MLP neurons of a small language model. Each row is named by its layer, matrix (gate and up: input weights) and neuron, and shows model dimensions 48-239. Each number is 128 + 32 x the weight over its row's rms, rounded and kept within 0 to 255. Numbers have three digits each. A neuron's up and down rows have the sign that makes its largest values positive.
After each neuron's rows, "fires on" lists the tokens most often at its 100 highest values on Wikipedia text that the model never trained on.

L6.gate163:095094111189072115106131126165132148054176147184117087122139110169176137132131101165105151106130135169127094159134157130080153125118117107113147095108127034099126079111086182102124095094147094176118127122146190118119147124137128078155115086142148189093089059150122164161131096120143152195090169114122131145098145073110174157125121123126184151093152090156115137157128132114136144122091131143150133083144128080165109138136104140135110149114082197140133119106027117122115152142160088129125139177171116150144159153149126061147188111125126136139118104093173156152164078115155102096
L6.up163:110118123196099100117149091167137198077173107199123120159096084182112122125123139142085134082162113158122068104148119145145111106126093131107127118099159094136055092131117143121143103098095126097136165163143151165171136097195111045184150032100128192123119096132104128133120107147127107207083176138063122122137142049112120117113131124169202177135130128156160116142087095141129100134152116111150136128127107102153117108082173160140090161112099200133140150111070144170072151150142148180134156165147098150155133143120114068158197152147100136142152121130120166107157099125136044077
fires on: "f", "ory", "z", "s", "ge", "et"

L10.gate270:121127142156096156178071104093122160157139162105156134204101111107156153153128069047181074136113122142066178140122112144139164131125133127122084114140120147151132145120089114120120121105117100043132136120162161106216144131166119128081118065159157102127110070089125144083126156062148156081118101140128180097154130167159135089104097205155098112138166113202175105112111075209137119092129154139145133135161107100148112130153178148177088094108129057099110123111163121086155152155080094123113110114134125091105120104104091104120140095167129137071132121084117087155147096111128158096
L10.up270:181149173137154086088155085174064104108065093139124133170115110086134162154105108111144140106105186096116132152062202107113116157105068131196141124107132124120156126123132109145111168133175146103178076057129133096159153117084163095135112144126127146150169175141150110109130161117101167110112156128178143180180115084162165144187124046133187147080190119170094131129128163139146142076141162192139105145190089114127118160134049124117074135050106122095173145197166102108124102108178086095162158149217166139156155140162103101153160168106147084170110125143131164156176108121124142152
fires on: "p", "t", "f", "is", "as", "\n"

L2.gate594:132114139126088112061068089136082135102135144098116157126162139181134164134096103157158190098134135134140128117128128099081127135129126191155093121132086078132138142085088157109200122140119170084115098118104120134164164123122101141113118189138123083099122118135131122054130088146129138064125119128132150147157128121142201140075109171131118128171123102060121135135052117066186099088162126156125123158134157138095156122128139151121149133114088115144174092132027152141132181048116151092121201104114127122075103156112134134125120130128118121129149155135112142134132105111137128126
L2.up594:118068190141054123119141118130059126140115162089154084139143120058143174190086044153119083134135096136131105104122124129051127113137098115098104087126133175099147122131164113198086119207146113151129130144137202138079111141152170151129150110129085068173091193124126133172153059133130157147130138124154120125096143132211095099122133125135092097098125105135115128127144126089183172121096130162133096131126230133138114114127085048131160128121125101084121208153179162134148134066123158121123094073146133133098120131154151139122098136133138126134126131124124124133139188150063137130
fires on: " Al", " ar", " O"

L8.gate683:139146088141114148170120090117132114111130136141185191100143107158166161141163103141167148169110127180116117117131120167124098153182145086118165154137104211160180170120124135108160100144130118125160123135139128092240146134113074137148115128127154201076150089144134161105075120091073165131112057141064127099090126128126103116174135120187173188194164142164146131135153100140164136147164128176178165156161073078186130162105121139129127128123071083112154177111147078155109082109116158153149171093103194123118096144109148136188105138162114147089085115143084110212083152106091139096
L8.up683:127171118029092161133120135154121107125157158149110084081142134115089172178114110095144152148101088112097213150170132117161153120100145151076113142091104085141068120132146097111141120122099146138145098135078140167170122200073142137065096132121159118113073098076123134121059096088104139124152118094028135119091088103121138115142151102155150083174149108052124130134096045112185114081136093183153175114137143143139130130117150177090105101058090170145156172141138162134151144091127162085084104108130172105124125107196106144134067105144158072124173144140063115167167148139203098159
fires on: "nd", "uc", "if", "av", "os"

L6.gate612:157144123039190141142099111124059131149115086155151107132139136100148145136208146140153072067147148080134163058077075169129130106128149116157123186097060040108143132094166144131142120179152154114155091121104117162132121160124186099145192038110130087112096174141125089126127150124129118106176100079081098087085120100107153153137165133109108136113114133168168141133139117123116143134164095118150119127183136159152132119169108118128087189108162166092165159131172105149136144128110178162116172132149117114102128197096101061095155128133149085136160059121171098160118175111117136123
L6.up612:133136162128147117134126088122119066129084120169171116123090106109110083218154104171156070092149093076158152067098111113106143096129152136142104134119114146082079073139133143112152054148154167128146108133080117102170062169171157075152149131141164123137152113080136147113081113114137115092133193121122072075096115074126133107130169149129090141164136144142151155149074147126180124177170130137143130130199161147128207112148165143132099124184196153146163132129146102134079122122111205154108231139185114086067156105067162115109129142149118117108162104124127085113124171081126082129
fires on: "o", "c", "in", "a", "w", "at"

L2.gate29:123099122033084093033142101131106105133183144110128110088135131132161108087097122066166207176130157170102124151059132119136127097124126121166137082115157144139158146089123157085077169127118177162116196121129107103169117146159143150115121055126198155124151027141129104123166170174134169063134150136083131132105120110134162120122126060125158154116129078159122139106082132121150130140077139124118155121122100119192146140131097068144113110153129123125047173144111116137136181140137140082120181067146120119117145191098129127130160131121111116154129103136124071161114152173133127138
L2.up29:129083114085174132106132057074205103120134126043118141132082110153132092106121142120209127046151174113125125150135139083045134187129040112088091122132133127144171094111129116114086103112145161135132111150079057113090098133102144177118077114129120079137116107132131117162206164099127142116094124100142108142095122133086112124115130138116107210116140141132125121157167128120087090151136107116156172145127104142093081143111111162131110147122124068176166152084071139158167185151125113074139153099176139140082116143131114139119186132121164149161172079116144073141124087153135122098
fires on: " con", "ation", "ist", " Ch", "ing", "'s"

L8.gate171:116085106133156126136138173136145089104125081163157155166121112189094206095154126153198181122206113103185164167131107132129130090153127104128197183147139152094161085150109167150139122065140105169144151146059126153094124199175124163146143105140116146116095096097051179129162145117130095167184140134109060137142147120117152124103141182119150123151101158148163156127115177145160168113158115073129151177116128127087132159116183137128092199140136154059107190108106137128092119134156149139161168145124062083078114170094120114112101138165091092140117100091149147084120129086128083120
L8.up171:154140175069149181140132099130082083082121176153116145118127141142139082127159145113162120139171140130120149162118155147180148125119177153199153101179121131101095132118086123167110121127151089118099121124139101197075146114160106113205114123137079062087127143096125160119125135108118119096148057107148178099064088112097110134166154124127145150100183192102193126115143138166111174143122150137177055178167107135086167151121112178146066176156094095106110125211143125164111103154115109126116146123136077115142089125052106111204135125180150165127090135158117149111109080148144129133
fires on: "al", "t", "ed", "an", "ical", "ic"

L6.gate528:216083088100185130132104131109130088045095102151145119186128168137141188133081135152178133035137105128164117123107112102126101099116170130131110197141132119137123118129165123118071124110169076111147075144105123121099169145136195147116158153113124104123100122068078164117127115111137141122102134136145089126153151179104122150125099143206123126123232163090225145157153088110133166164162054102161124158111098141149159125094139196137110089144127078129150099177131126081117109117114068155168122113125148119108111113112087139160111127098153165119154141177108101112139192150123110126
L6.up528:180075109127140141117148089098113083102126071110126101131111121133137143128131108124165139134143133103168135092154133065131142165058107145158156175168142101123111146155178127108080087132146086099120092151132094115083161204136138140174216120154088130150132078069139146102112116133127123170106149132147123133133122124126109133120086153139069151103137103151183112138159183150141221164118097099146137118129151125182097118123122148114116069190137134141137168156143168104124137069081098208114128149070131173127108151135080130215073131159154149126153154170153116070172201174098145103
fires on: "\n", "\""

L8.gate4:122136145152092085139111163172118097054142139092160129088151125124130117163136136127120110110136076177140083171170116142145067114110151073052143114147060166132090219088109115131125144071074160084162129129115146102125143067180097116141160110150157158187123047119130138087141105123148074134082119116145113130099131124159028124151196133082154131106131131129164127076120154145114212126130110156167101127154106051167174123169122187170119079158142072162134131152118162203180086141128162121091144140143124114095107178115086135110125125153088133081126119143129154146201059060172114101
L8.up4:138179150148132169065124081151166173117106154141114151064083110172079146190134082119148148107153126160158133142204170129094090136131106156219161148116136131140158131084081148110195120157101141135144121112154163077114094089075136125090137113143182139107155123175149165078120133134116161144126179154155118137117152150088159078084147146164110187114079105119105117173089141132149108049117112101181158172125108065162155100100117154131097138155098153160120124129121160187124119194091143129105142114119190097086112074078096123150159096137130103147102147066127176141083108127147117102
fires on: "es", "ame", "ing", "an", "ad"

L8.gate211:199139180159149101109133101133090097137092134153225126167128115162154187167172180150177163152192100120154094150097108115128121097166119107156213102120149105083180104195156135115164153123120133130200105169118117114049147137099117129148110122120127144126015053139065133118126122105138071172209079134114109163192076135155142086088133116119181104144134129091137130061124160112105149118150113128172106116155096096101101126113094147111116151117170107059132179132111150176095114086131112166162139138132076112128115138093096135119141165119050143172102060128152148139153091124179130158
L8.up211:175115103136136076103097174090147164110076140110098113122125110113105167141167117139099120167188120134191172142160096153151133088146136039107114136154153144131198113087111139145193171171107146110120092162127094126153141168151119144132109101084054128086127090138167189117192163150138064107138067101133124118118094103081090106171141109067087071122096141138144133143147153144095181121121104186175116128120133174120135121123158099130158069138139115118133150168098081104116138168114148201161179145119118148098116185085110084195171111118149095170160082081084062126126182153130112152
fires on: "ing", "ed", "ent", "t", "c", "r"

L3.gate134:129093118130167073126076123144198116129213120131116121167164121139146132149069128136173096181114159131139094123151136137161141205124162154124126125121127112109162091098167148036128147068125153107162105184145123129136138141094121149102143175108115118220145183139127097105085094102117164143129149113110230122133098101080146137123140191123134073191123142129148125162112146123093134170125128142061127176151128117164113151148139089120103134127116134118124144098151100140116126135135187164076202151137121140113135101175206121139098092127140120117116126174017083130059155120123133150
L3.up134:122092066143150127145096177113065117139118102144120049161134123114127110118100111102147100142137139072129098114083145120150121116108091186075103198138052123130127104079148114144114194116143121089110153129125154106122070151114128128062098071125116125174115091137133091156126199079130081136134230133142087197159131143140176139154159168126096194064124130135140125118111137139149136135093149110198106113131187129070108168116074124135113124138146147157166155117117140088123130134134189118099135133169142110229122136167135099219134165121126122127184110125054110131140182159172120132
fires on: ".", "us", "as", "ation", "re", "is"

L8.gate494:132186050091129104106086124118117106163151098148176140218180092114194158113186172154144096121130192174126156092166129195188088109128103113138113113124109133209136150122091095138101089068123143091121133136167157092133152140178105130110096127145092154147146092124073062094125132081118108095120100139145148093167096173138102167129092141181081139081129082223137114165104084195169146135159128137129124104125081122171127171132139140141148131133091063092154145172162086121086050144138126132085114075080137178125112067139123123164087118126129133165090110150108074107117125139121162149
L8.up494:150108115046133147121204113011160098151167166120140090082131113070166063108134144126128111140113136109110131129134133173112130158117153107077031080148137127154024146149133130110083116136139109172131207084104131163137130136159138158051105128118129176143087172094139165076137144114106130056114139162144110108111123148142114162127094205151112136103131116141122138108130072161136099159126152122076111153146164114148167131143096116145129065177140092132136050067122128098145102067157137124092120176129161134162144113117142105126188123142107145117143159121098111202139140062083187152
fires on: "ro", "ur", "re", "id", "ra"

L3.gate585:122175084111125115150087080126071131121117137076120110090108141096095139142022128155053166143133131098155066139137130123163143083119142193120105047125110135066133057019125128106148127112120141112129131039080109153126156117029139054110074118133085111198139147128133135084163119154123108145146038153144147122143122137090139145096119151124128119121133138143122137133151126133116138049121119117119152172111108150006174095137175146129160124159126139128114189137160168144134073047121127111103169122084133122151129142062131146152142163145134137125108105121158165119137092130099147150
L3.up585:145057123150152147102119092122129120123150110082148091129111113150127154184199052083099154136120100120155094100160147078088130139136112128209085135121136116120147205069094109149116127136107150129127117035139141134114117143143162136117164063117154098101140131139140114128096041161108131122138121147172087097113078124144056152255131077148087127066126122161124115137131124118128136212123122125078154137133090102136065133119116161133127123124098121146185159099163096156153077166129167118130140107121121121145218080136041131151113106134112141097127127137169138154134082137104114095
fires on: " W", ";", " F", "ates", " Al", "ac"

L6.gate538:108086101042154128114181051125083119089141110141130105153150175102129139161117124142165096114135133085106115056074114149180142106124172131124107200125203135110086147114136131121144078144107192099128099135086138097095180165085106114096125124128112110134150112133132227107106152117136149113201100116145107123116095152116142146093113139159133118143150086185136144103072157135165176160150114139165084142107115106095053113115166133127114145134084154100141163099093085051140101138124146208125186125132122115153103113105129066196145126122151103135093061148095076108078158133102167076
L6.up538:138203131119083085148133147135131125125094157141185102089148131106144068174132139164104111120110127128134079146129126156077127131170077096073058109103160175146162098178131191116192124183177118113114139143156141142186146092158149113135089133137120160139171143162119152119131081123146190147181130145121138062154172137061108115126104113139130160143148094094097124177139086091160157112110132156132123082189126150088137157125146102129115135153139149081108132088088146097130089118128172158076092107114142123155173111120200101122160120123134131102112155156140077135100131072123123105
fires on: "is", "er", "c", "a", "e", "k"

L3.gate502:120140097123120106164099148137121139130073156116162156113127171157124146153108166152158068138126157096131142156161126173134139131100130169119096113114101098109151124146178171117135141112186096139123121070122144133100107099127113094092137133137145028150093145142108124111174102131144088145167185149107200099222150140114148117176115133142147086119142109103110131134185154167125136097155156099155132167179159108145099142119193185123114123130111181089078105147175158083189169111118161183120163155178101111103137110135157053199109114116119123136145111158143095074135213099195129125
L3.up502:157165034119152137117077188101113118151088150131164093076138124210099156139143155128124124116137142130116139149139107156118128101130085192112159104093108170112149097188168135102112180084139161137132132109172138141107147134168125085108100082129187091100088151132116141117211115110124099151157134166063151130197134125133181139127130132131103177138076108124106131073178161139163139127152102068125154173170141108130116176107185143111120105124116164089141116155122201100200180138121088203112126159155121082149076124112187078088135168139121150137154124110161055063127174115167117108
fires on: "ut", "ition", "erv", "ation", "as"

L8.gate226:121124124119135140168173107038115091090094135099203073220106081083190131120122132144116111144197083112129110098134100165132127170154132092141150102194142143114122099095141134125080105093110172086179116147107111145113173126099120174132119145140121174120104091078127147102104150108146120137089076126184096092151123110159095152102122118125147090209126121180168133188149132139130152174144140082073226140146099113128143144094140145093136095131191069095150099133151141157125092088099169146131167149120078116107082176101128173141155105144131154085104073155140135117132152150180083156
L8.up226:088129146055157187133103177088111139128137086127125090124145142135113149111113129153121125156126146146178159082111101122147135101140160076093114157076133147108144087143116135112161125156095157142088194138215126096188101105079145101090116175103112103148138116137125118174110102150134096168175172127120085118125142103178104186144164135138111167120126080128138159185117127170161136114108144093033100111079165128182088118103112162126099134127134171096146248178133054081114049171116149149137147152097126170156140141189140137162139126091154175136162124124068119100070167104103098065
fires on: "t", "at"

L6.gate89:147163083152057145103138183156122107106082158181139144100148142159151066166134179138205147124150109182091106214190148101124136174149106182186184111140139144130112117122165100143106111118184066136130096123141192124083177096156139124084099154130110149179158131148102131155135134187135128137107106139157138188167095122112142120141129185145163204139134154080099151123180153110120140120124141133179138149156074113145119092116086172125120127154120153161102104117095115062117129069124053099129133203098157173178125109182120117129109134142126129099147150153204161189128146066138142159
L6.up89:123091089142095147097134101101139139109162150166107174122104111200149112114085114184166084066113143174102096115185118142121131164102114138165188162205118139176087141156132167139099057109157107159133110134146156108149170074093101123126085141142118148122197103154118161148088187124114139172087101152148129109071155107181117129157093211121128186106087112104111106154118126150091138161112096153173155111139143097138100138128144139129145030162141132171140113094096124155127089106147115085150122202126137174168116039113161083167077096118128167160113131122167110157168150134140115118
fires on: " of", "ember", " 19", "ber"

L10.gate463:190086062096065097196163117097168177105116177175111146106113142043131159150114105116150083175145176153097130130164122137145093165136130127127141113104104142176108086104150170119143084087144109152133112113173086117206139075138186190129102117110183181136159130084078155148151109147117130136109116161121104100148143104109126097172133126139134198135160140162147124119126165191177145097166140106116194133151097135153113134129131152139102147157111047118138134136164155092056068113086122156115104145116097076127112159076106171099083156140150144051159085164149162145102139154094087111
L10.up463:103151148145125087173111116162147138142186111131054164128125179124111107139118144082127100158105136163119165114106081111151150109172107099109129099111116143147131128143113096146090124139116118151112210149142065117179066090140150127129139151103115138195065119143127166132157106177126157091099114143193138108103130112117114084115137108155115145175146109095195193122061188198212059138141121151105177154119134167124128140150115131155119135097081151109185155127149060168141152145151050127097086098196142101070115139100085099155069141066175124142155131156125119117112112166075163123
fires on: "\n", "im", "om", "ag", " a", "at"

L6.gate643:212119090072125152143110114075169034092154091129188142085100170114172148125099103104178106112165092102139140144113102113151080097129112138111131195162125143125093113077108111107067136127136117132176108153147093154139152129150176102128126096101115118174101127072073196087140093166149170153115131145139092121128172145157136091108079168197161139110217189140219135076134098143182151128105073154154127132104107152144137127073070159114094146122097085127145161114122112073148120082118089158200137130127162136127106127174080125138114130111120174145135092171122136133164164156167117142
L6.up643:168115096124166129192126106086150117112087128137103070147133134106126129166183163134113176143122189129149102096128127061159151177082172169170146126137178128093158174174122157098054112139185130076092082095082147106131137140171113120124187148144120118137169156117145156085094182167131131114103100125146153146151119082141126173155102136122126137164158174146102106147149119185114091167135106121191122130152142173081117097180124154110123153169139127112115118123171113095073178066135084169015077142127125176095134142102068162130119160114117192165116139120145116121141093125115103200
fires on: "\n"

L7.gate391:131201158126075119112113129190085097119147131173101189171169158116142111186117147086138156071120103139069129144125082181152087063115124085085176150125131090178121115121160178107160158128157108104162141125143134105099138135198113143112124097130075105125091074127100106154143137180154145128171085115050117121148103145145093052125171154151132125138060137142111140110137135161098103059137130160160077135070122132128094105134097137106068131137126128131104110066135154128088062118159069066160106179157170078190122085191138108122183174123149140066070175142040142130128096153152133108
L7.up391:127124159143143192142104098095125165101118112101127136129110099143124127148104161108144136056101153121188195115132135158142137126155151095061122148085144123116172091175105145112153167173112074062110122142179168208153160148091106105149095205152130000131159111151102134155171126120102099113135098138108139101185191140146132103084160109126126124142101106112165140145118141169115135130139065107081135131099079092123134123104134150170118134105129135116108096112073081142110115170125129111159088128106121094143146114156140135145094122152106102165102091119105113154095136150109068102
fires on: "as", "al", "all", ",", "um"

L8.gate620:131098116139115137134132166126147128123130064092149142154156140148160165205112093060156121119166093182187164120125147137117068105150129069135145190176144141130186106094151139133154088140117175128221116182127129136148118164107070143105119113108135162130145168137103173184185161192101138150182164152057141079121088118111097145124102124137106145185164138081157088076148125148146143188187129149130110073060145123074077134115113211131116128160147088129186120127135139165149115112113133106198200088149123133094111148156149091153107113113108068136088110134058130123161147147194179167
L8.up620:147115135199150130112185070078175084113081131061107128169087091204118112148186158071185129137145132098105083129137144121136145156116138137158210149120094147072212115062108127198123097112159187143155070119067122115122155166118157142123138113134106122036111145160162178150140136184166153109138151100159144139147145112058051059135073084118088083142125161147123096103131122132083185144126119132174161100137154075083143142195121096109212098133085130150167124117146145073155107111109112134134100148144132129056099137184147093151130136128089100126109125143143166120155087120145147104
fires on: "as", "en", "w", "an", "b"

L7.gate118:140134151093134125148126167108152110120189144157172159132142101110132133133104098139163133088151129131160116149133143150130164061184175102133146159195152086107107121178154131157135169147084117137161095166103192130097149073129167112125098135147116113131133117099128144059148118145111151181152165142105100086081106107128097101083142148169149150143097144129149129128150134136156123142122039029147090149060165117197161172096119164148100132140093117100149151212115111146086098115124116142154190090107146163161116147076099097155129146171157138110134067173145122098147146144178137201
L7.up118:115127097121168131121172115139136176099143152121142127148074072122150073114086163144166123124109193129175070109039095130181159138128145140169051125102193143118087121123153137115105084145187104123147125127130176098175137076067109113124144114161091152184120213134139153162066149138105176123078167139138124150143143098152149182112171169134096163147109134164149103156100108104139056128135137095115105121130138147155144138117146243120102080146128177128169145141122059118091125164092108090100204082156117138156127079141118078161159097152132146173066123149191079116119156155082113161
fires on: "t", "or", "ack", "and", "ation", "b"

L10.gate380:121128167069158193157117161135084107090167074095141142159162101106208074142112118100183078102123071097134161135131090111064090137129161082105109150136104106092149139141103159139095140076069179091140073169122177146107161113119173159123136164146108127084058077103058131133139118179122164124105119150096107063123145184159126135141149114162097147137150131116129119119103113142119116157151136122145105153113101097130123165091059181101112102110147101106120131092151097164157084112095144103135136102121145190077116118163130139100121122133131127122137075125181092102129139165176153161
L10.up380:086128163137115168100110143148147134135141104120090199169117122147074165158186108167139132168097077148132153140165187100156088103172143118179202143125110222124150164092082151119170135057147137137073117076105144060133134107125136162104155079145127101126190092104139196135135146122116131144148175128180108157069113104072151153140061101122129130125134150103117161145146163184160175113109097051086152113097104088132130122154054143175123169087152211096140129111113166101120065121132138133133193147141135121130148186153157137172142123153113132095130158164113163079116163127104138138
fires on: "t", "ac", "an"

L10.gate7:143118107099183153191170100081099081102137119068166088107149101163213076108158101122167104088149132140061134077089108104138109150176123114084126175176119141140164092129101096161123132132119144077140111107082078129110110131110181170150168066124109104118148152093079113055116124146136142090128067151103108105094123177186126138150143125149192080153179131099143144147111109084149110166171161154144133069078133191113112120163094200103096158107151087128131125119135145102107093052157137103121173088140137089104123094144077148064113121180138099127148092152131066141134156158131160103
L10.up7:112192151133074170124132147126150129175124124120101166183095091120129100151137152145112090149131109090132178112129120126165138101117165110061167173134125147134110140088122199149127137129121174119085082112116106112091108188095125104104123084103121147122155088064168157168142143115136143120133087112150098118130107133073067132147155132097184152139113145076120161189102135177101092097167115075087095140041222125089088123138183144099179179146191091146137088127116141170059067136172150067112165159191115104104120090107111129112128116179142186127081079122102097107147135157183130082
fires on: "t", " o", "g", "f", "8"

L6.gate545:112095121083162178118116105141108115100160125131115084154103118137152168149103137186137113134149174124168153100098119156138130113126144119151168199136110108113123124102192140156114092131107123185111139145088143166201156111117114110118168096132066064152090141151119181121105163155099102126225113107091148106156096093131194111095124174123123123152114083196133122183127121138140189129141107108122106163135077077152100146165077165166120129149136134082198222072116159141159070182193113200170145106117095145038122130109117113128066095126129129108140120131140120165118112184122152095
L6.up545:121147120134145115118089155111143138138142138118153142106124098085084095170141148148141119096140107090132136077079137088123158139114155118076049159155139127135142133134094196111225122167112173097144084130143147097154105157100094159122100133127217194088148183154155124151109186129108158151104097161100101100112156145111078179159161111129118138150118153114127120134149146155098079159143122108113157159119151140144089088116175092126162148078122114132106059114106083122139127072092179068127126196169138057179106138082144098156174136109178130119069060133077107147081196127082155107
fires on: " and", "a", "l", "as", "c"

L2.gate547:131014087157116141133158124122092126118103151147169135100111123129082165189098076193165056111120192150110107161158123098161124137116096079096136152129127154170120113138142218103132102138135142132097084138169111119101141128074115156118126113135102180144143177123127142102193193133129141177145002125075136137063130118125073150129132095135150175197123149123129125105071126142103083133125119119120105136120188121127115123124068130139105119154164136120235099136185122132121115130124049113141113146135135126113130134092128148102141143124113125121051120133120198087125160211207129141
L2.up547:144131115097176125156165212127065128067128128153137149185111130201125098137147139170201102173127071117105131120177114145142122095128122070189120120141226130109164097174139140162119116178126165151129141124136154107177122136184148143193124130139109115120117169132127141113176123179129178154126093108143109119184135121132155136139131195138114186084125134107131134167096118155188142092166118139108072126123076125135184142120137063129150150123143102112086125164235099136111091121116126125120120112159129131117117179126121114111068146126153117119151114138126124122131101138106117145
fires on: "im"

L2.gate662:130092178115163118091114173107122127213107150139102138149117130087111080146114153075121165146140123154121123102108128132101130181138201123147137083113106137115079131123161173104137137099132106066124124125158144129124144123199124129255129155128144160072126030130138143144170111159125151079107171125134119133168119135103087145076140185120126135127118143118129131148124129126124116242080134177131089171130097141201071135133139201120134130120121112139145120175124120093106109063089139090130151164131125137162131157075136128148142119124150125134093152125139136134129078151115117129
L2.up662:130089097151157125130131177148208109113093099136125132145110129143164131116119169106145134102121118104140107096087120130100131150121137157127142182135161134156189125111155144149091152182129163092131058144187103117147152130055110124109148108121131112211156122114140127204146187120127156109143076124079122121190125126188192128158136107129141049115121101122150135155179140181127066112103130079120173113129125125216154150118144149143137127125106107091138208120221096115127148120157088196116025095109128140138126060084128157133126139113090123128055186128129146143117113166102129113
fires on: "te", "ru"

L10.gate151:128087066111149134144155173149097159139101121128148142161149143133127139151163158131128107120201093129181163143156131113104169109157131138161139118171165123078203136141160137091130104145078127068180107155126120173111118166134132170116105131109216061062128097103097142056083084074093166132113119144082179131166120110109169095114135062135155192140091146135175149031185118134121155163185101087173147133148124121119125154160135140126089108143123110073118155132061141130136075125120118123132148106166171079165116161115099125146081147124108152128112110174092099176090091162169116138
L10.up151:135147116073145159126184145165142150103122065071159182084087121120070130135159164146121154190136116186109123143143180121086086141135104235161101123182112183175151180201144134155147164128117126155104096092133107140160137087066170145054117160137092132113097126127105179159083114139201131106127080101126135144128119125131169114121120144095137130107152122126117176137206154146118170089131150108114092109109132074095097081135147105146167177135099135102162122135169191180088054128146145179144132147156110146134098109170111184168093090134153152119088169139161126082150113117122178122
fires on: "le", "p", "t", "n", "ac"

L6.gate227:137099160082129139166091047113134120125116097161139141114110112158194094122145128164147082102147142134130136116087114149168114130150157098140097159158170164157131099102133131128149101151147137125128113146089127131158160104139143086120083109136120089137173153173110171110123177160108127140206128124050135117114114145177084133112156184146098116121121095120147110120068130171145146184140111114069059138082101120217095150103093128147112153100114107083161119132142091100107089227176146098135148126150124079113125154130153065149129164124163133106086074140106094188123115124110164073
L6.up227:071102130166079099102153129093181127143119110142154089130107112171118151187169045166146103132131121098172107112117094157158151171141123095129173159132114148114106100187167114122174112148156024112101140139103149110191088185148088092141118155128115131122129080129129144059096113139117093179165175127109127085141121142088131149097119185109113160109149110133151099199126141102204155158153149119089096117115107113161140118090189165123140130138119124120156133110138156127183121170089188169104069145123135097111101120074150132146098138155146107120110119122143141066092150079106132031
fires on: "her", "a", "en", "d", "s", "e"

L6.gate484:104139107103143121123152111166160130141134195168125125105170129128199124129177129122157172173133091161134129104180125152164170104147183129160143154117107121048116131119110103133112175138111129117101157128133113112098107079160099031137097142113137157122104207154157156061141149166117151136092147091132162137105121112132103131094162126128140157129185108164118129107131094154119072181101118151141118068185094140140101131166112177126096158165170098149158139115146179125100110167126144145167148143102153151167131139043115115098140102144118140107144050073138116101121129184152181129
L6.up484:155138145095109144161131114142202119119101124134132191120116120147159095098195160123134167177156115099168131160121098092150140154125144139183140119139155139110045157151098155119096128171171106167078092116127119120105112110145141100166147188122097120167114232128156151132100107191071109133087027188165181123134126124070152186122126190106131186191152129068112128131106103147145092157154125113218136149145146156143175113125149125086114128177133134132130135142136149137101113147107135169114137131098149176138159137171120165111071123166069116138105141105172163095097096105090108126
fires on: "ing", "ud", "ack"

L8.gate651:207120123114168165139111050125115125138099078115206122212105128126114152124153135162140122119132113166112110116141069132126127115128127135124203100093113136160104097189119141129122093104134141086178126128086067058055185134174132172123110127156082122140122146093084112081161133126154105159105160125135107132152124123184144131058137085148115092185115142104136114134103103129201097150161091098108206125125072102106142128151151171144146114113183092113121139068141137133156118066117110124113202139155075144105097021091091173139119139121101142141118123094180102127115108172136095101
L8.up651:125126131117168108134083126046159167165072154143109095133100148167105109093154155147106073117133104141097117119095105163092144138116159057111126141049161087128135135120118139154143139103111144102129097084100132165124138155169137101122124140144143127128074138099173141111160119106100159082098146100170164097153091162219078120181046166125084130183109109137105146146147105116114112136145082088183091186068140121118121155170172142133168115126139130095189127119144100098119105115116116150121125097188154092210136099104060102104142081145146078180118039118126091103152122146115207100
fires on: "ep", "t", "on", "r", "ir"

L2.gate399:173194132177109178144110144141138078143122090138107140141103136101172128123078148080189156102194098105112146084183103155145094163197140133088103146149075109160130107056104135135164166127198115179143166176140098199110127109091196133103071090132144109090122135108107140140132176111112091108095134198126056078141138123088179102119160121174189129131184150108158130152098106110161117091134100139126099144128151140112088154140138125154092211063099126137144112097120088126141144151129143119142113135126143125130109147128111060101141155104087170110143138182084133197111108121169094170
L2.up399:143123093130156104115119119161108188139082166128126111128105000120154156112165148155150167122117121109123117164064134133128199152100140152108130121077101113125141120082143118154139123080073141158114128091153123126142150150127138130102134131172112078101160127176163101109145144100007145155155146121138158123124129065140161129118133149060140096128065085122100023129109222122140087126112175091117100129208156084125152105176151110179164179123134133101101133131129102123161151100113113087096115099211064113151169161119151163159135126160158057147156156138118175152075139143121172139
fires on: "g", "ers", "iv", "ity"